From a checkpoint of a small transformer trained on Wikipedia.
Training: 990M tokens, 3778 steps.
MLP neurons of a small language model. Each row is named by its layer, matrix (down: output weights) and neuron, and shows model dimensions 112-367. Each number is 128 + 24 x the weight over its row's rms, rounded and kept within 0 to 255. Numbers have three digits each. A neuron's up and down rows have the sign that makes its largest values positive.
Before each neuron's rows, "raises" lists the tokens whose logits its output raises most directly, leaving later layers aside; "fires before" lists the tokens most often just after its 100 highest values on Wikipedia text that the model never trained on. A number after a token or word is its count.

raises: " These", " Both", " Additionally", " This", "\n"
fires before: "\n" 39, " He" 13, " The" 7, " In" 6, " On" 5, " It" 4
L5.down265:153150170127131147173092136174103117109140125161115139102151122162140119110112137105128110161147114116089090156137142104125136117132117148133115130175151138146094152132127118111100107136132160074110132150100128157119127147156116165127119119089142140122123132139115099124093133119106148099124135099128130087113139099107161110136145104159132173187111158089146116153114152103166175115142139136074140133161119150123120122127091094104152159115121137079122133163147085114147152119136118114101151175140153075096097127120126139155157147100106147179181133112143088109090125135150142128165165130117106117114129073134118141114170097153090136140165136103129122173148102131080139121131091106146137159151145163136128150145147110156126102162107078138073136156107127166136048168149154

raises: ":", "s", "(", " (", " |"
fires before: " |" 43, ":" 33, " (" 6, "s" 4
L5.down1339:128094135130134123110135145104157132174171105104109130115126108098141108145112087139136132112110189199129133112138136142114124131127167103125110133115108083094153138104112146142136131139175145126103176139151166136168170134137130125142117115101102130139133069141107103162111141126129109104158132150112142123131158127110172166114144162115109130124103131153123148122123146126121137161149106143118083120097108112130123108111163110154124156104114126126146114149151110138125084129125130114080098121114134121115103132095099152091125148153175131163114136182102112129126122130134130115156104134140121096104101160097131119131132131162142133066167200152099171140149097138154173158103119149162123138119106158148086130138144127103173142122124131160117133157103122151118165079141147

raises: "ified", "ification", "ifying", "ities", "ify"
fires before: " of" 42, " to" 12, " and" 6, "," 5
L5.down802:128131178084139116132160146118137120126144110101113145119104101129169146076137148137171141139127129121128147099088093106074130115176125106137171134098117162138128123141105089072139101147167156156143160132141156127159138141079155125141134105116108157139146109113140089141150144171130140106109160139107134130071131127162150121156131144121099178144126126143157121118127093141142142138146147150109103087086120110092119118110137182118181106139146112087186132114140121157123139128119101148154139127133119169137131152150135140114147146128161155112152131132067091123132145111155138149145136110110157128131166098135154065137147104126088095113126109100108150116136171150117152133098112134161132119153135152129131141104122167134126123152146114141168136116156142099134121127108130

raises: "===", " ===", ":", " event", " hands"
fires before: "===" 37, " ===" 23, " and" 4
L5.down130:080129088130143109111173144100115147128129148130143146118160154153142143125088131131142161149139155106131091110147123077135105157079121149135128116154100080135124127181120130122117135091126092139121082176151115131129145167108127095094152123073121147141123098114115109125116130103099118155126108145135090133101144153178125114080117148116109160131156100172155126161115162121114153112146079150125087125107129113113131119104099088121140112173108125116123156105137144159176157092137127092132111097110096153091097111131101166116151138164125133084112108141042110123112109108112167129127182089084172166165131131118143136129141167106100141099147139153131110125115091098109117127156154153167124137099133139142105149141122143105116127080108146133144108159088174145075155108111143

raises: " of", " Of", "pire", " basis", " normal"
fires before: " of" 54, "," 5
L5.down1983:115146147174147135139187160131129127147087149132138107127142117121120112115104113107124126068100141078116169104140110123125117152140121126114112124118087125155132136146094121154093114128092162128090142135109156145135130107122130121123116094118176164111142190126124142113133140145117090099122140131109133129096133128114130134148109165154161175132163127122105155149133133115108144094138098132078110107134086131109144126120092122097131097106143133127135098137125141198112082151123132110158140143090116124142127107091148121092117158141114133112131169152126180116110150139095147126132105135123116132136155119155131158137130121111137145134141125142118126153156111128149123133107127126148121140166134132130155140148100144134138151088110134089127147086119114145135097144113131

raises: " +1", " New", " 0", " –", " n"
fires before: " " 30, " |" 17, " 0" 9, " −" 7, " +" 7
L5.down887:159154079114096164113133117121139120120123122128137114161132106143137124175166100138157146173119104129145132137163123147100095116130105111127105151149100100136127130144156085142182154119121101100124119154154100062116147131151158090139127123137155143148167126132133115081089141151113124072120123118122130155159101128110120123129176114175120081114109152130142131218124097144122104113116181118161190148102132117116080130156141130112138145128116135118124124114147156154135176171098129086136150117112191141121137145136106136129158107137085115100133140096106093125184142104146084112124139126109117094093105153108137162136097152139139142070117144143143141115100116123116150157148125135124142112107153104183163095100115118128187116136123088144096162122126128152125078152115150

raises: " and", " &", "–", " through", " two"
fires before: " and" 36, " to" 17, " &" 5, "s" 4
L3.down1339:148142136136130156093133143133092164114135153130126095103099109117137142130125128140112075103133165119091111144111112132111119144153114132141078177152154123144107111138116157107119155106111092113096093093165113114150124115112089137112158125148128143132163117149084111104142106144142160158147191146075126102116106111096121118133138086114156125129118106115150134137094150099158118168122125139116166148136156119133108116146135151121145173159115099098132129144093149132124095135144133101169126121136151096112151175061157146130152136118133144106106133124100136120145145128150128144142093089127090124150151140090113120124165136109102102106113113119156176137130166136145114116157131137107146109150118136093148133172111135186104125132141176069141121094188188113136123094153147

raises: "s", "of", "med", "tt", "lift"
fires before: "s" 56, " the" 8
L3.down1122:127129080136119076131190136151137125161098084093100150091164127152104102087111164095150130141110120151160121137097110111128173122144113132070128119109085092123140147130104141114154138133155139126140109120092156094136118095085099155172112102138110161146151126112151100113138119123174100157140137132125109164107110102107153111115116122131136090146147119074131187174152146105117110119094126106144135109140145147140157174109143100151109165177137111101123109136115156111149166077129161162128092168121128147126127094163082141181103105136082129145136134181107142122103104077114097087098139135099108122179147116131149095176192128094150150111140148107140146103158126164125126060121104109137157132138107108136144146150122103092114061140119106127103159123106169141140092119104145

raises: "able", "bar", "ful", "d", "ability"
fires before: "ing" 22, "s" 18, "er" 7, " |" 4, "ed" 4
L3.down1244:139122140160135083123146125093147123132124155085114105156080120140123117132147184129163144172158144135100079116163126106092174164148088148153158125149133105164187176121128150118123117072133151111124109106091114114136198118112122105087121095154117118119113091118091059104109113131148163135114131107093103120112123116125119122080130128118105156133091154123100108134114129118171095145119130123121120139135136137149126206118115136173113145121119176132170145110134109114126137162113125135147097129167128103123143130086183120104089123099139147091171126084137126135138153113118098104132121119123114157109089167108161150149094123135127140165134148161111125129147131131158106111079115135122142140124127132096114121137107141149123125146101143142151131121159131134122143129155131

raises: " July", " January", " October", " September", " May"
fires before: " January" 21, " September" 13, " May" 10, " February" 8, " July" 8, " March" 7
L5.down759:095124121121137175171090120133103094132146141133136123147106114131139126128128125148097137073108134138082115120102164161091144117113135139120185119111134130141119138134175093142144063132169082173105068130093101121151157160133098086133107144121116165096139143157153140101136129093116128120107155140076107137113145148130112133106095122135127111116095099147148124168123158086139170116131142156092103119123117155104142136098120157121122125113125128143124144160155127176134116145126118175125123131110083113128115144143131123086095095122125139080137111129152120136145168120144142133131147151134123129113100096118151120113117156158142129134154103080089132158142134119117089143168113146128136162139089141075133091132116083123129139161138110117119094057141125098150124085145118

raises: " Other", " However", "\n", " Additionally", " That"
fires before: "\n" 32, " The" 16, " In" 13, " He" 8
L3.down964:090106119136136123122150144146121124112158121187124134097124121152139153163136189157120109150128106120141132115097136083125149134091127120135131131120169117111099134161109131186134114134125078106171113138076172145140122113129103119135143124074107124110147131114141127101145143106097074172137124107117193132093131143152132097101114160104121130140100136084083151126118169134100144090142155124123096151140118112135102135125124099107190149123172115163117164132094122113152088100178109155138124153120121112106129161064152153125127148117122104119168121145148107127118126137116157118159113095139102116144094130132058103085157135138078114163108113112107114159168108117141124123102094128091099135150116151136138141113097104101131089118144134124147096170129133132123098115155113

raises: ":", "):", "...", " any", ":05"
fires before: ":" 72, " |" 23
L5.down188:179106148140122121142123140132144118104121124108173093067122120148113107174127118122124157089160110166101117068172108168103147097091162133127131150134151106117150147136144133100111123135151109112127107085146101121148141121148083102111120102075140095131180104110125096106165097121157116124135114115143119169136095104093143110111151148125146151170134103135155107130102112128130096108114097124134176105101073147112157145093107154104113085143111079144142107140140107116131145139142106126132105099085148132089092108097131103149151078156140103142142137194130092116124097134110149079125113126127136137141137149094127104116138165156129089105135110139114157110157173134183132147129140144122103148089092152130135148106163077118107161151128113179133151143135116109112134118151167

raises: " and", " or", " &", " |", " etc"
fires before: " |" 61, "\n" 10, " and" 6
L3.down809:170115132107138143163136126118114141110159121095118184159069130111143150126114102149177149121097183098130146131095109132132124142175137123141140094150128167112158193094148097112178144131124094089116110154087134149174142146143113187128142078106167136093129112129146131143116122153094145132125130116131082153079117159156136098115132171145127151134167163111125116145137142141157161161094183104128158123148121137078128116090129110100082141150101102142136110118153145128141123090114139131201135161133125091161150103137162120113118108119147153134145124159129092093128131122108121125076137123127126144133114156135173136104124121126139101151169142125138140149089142078110144153115133099096155136148098109110135139123116136136092104141194107127102163118145142137089108130118140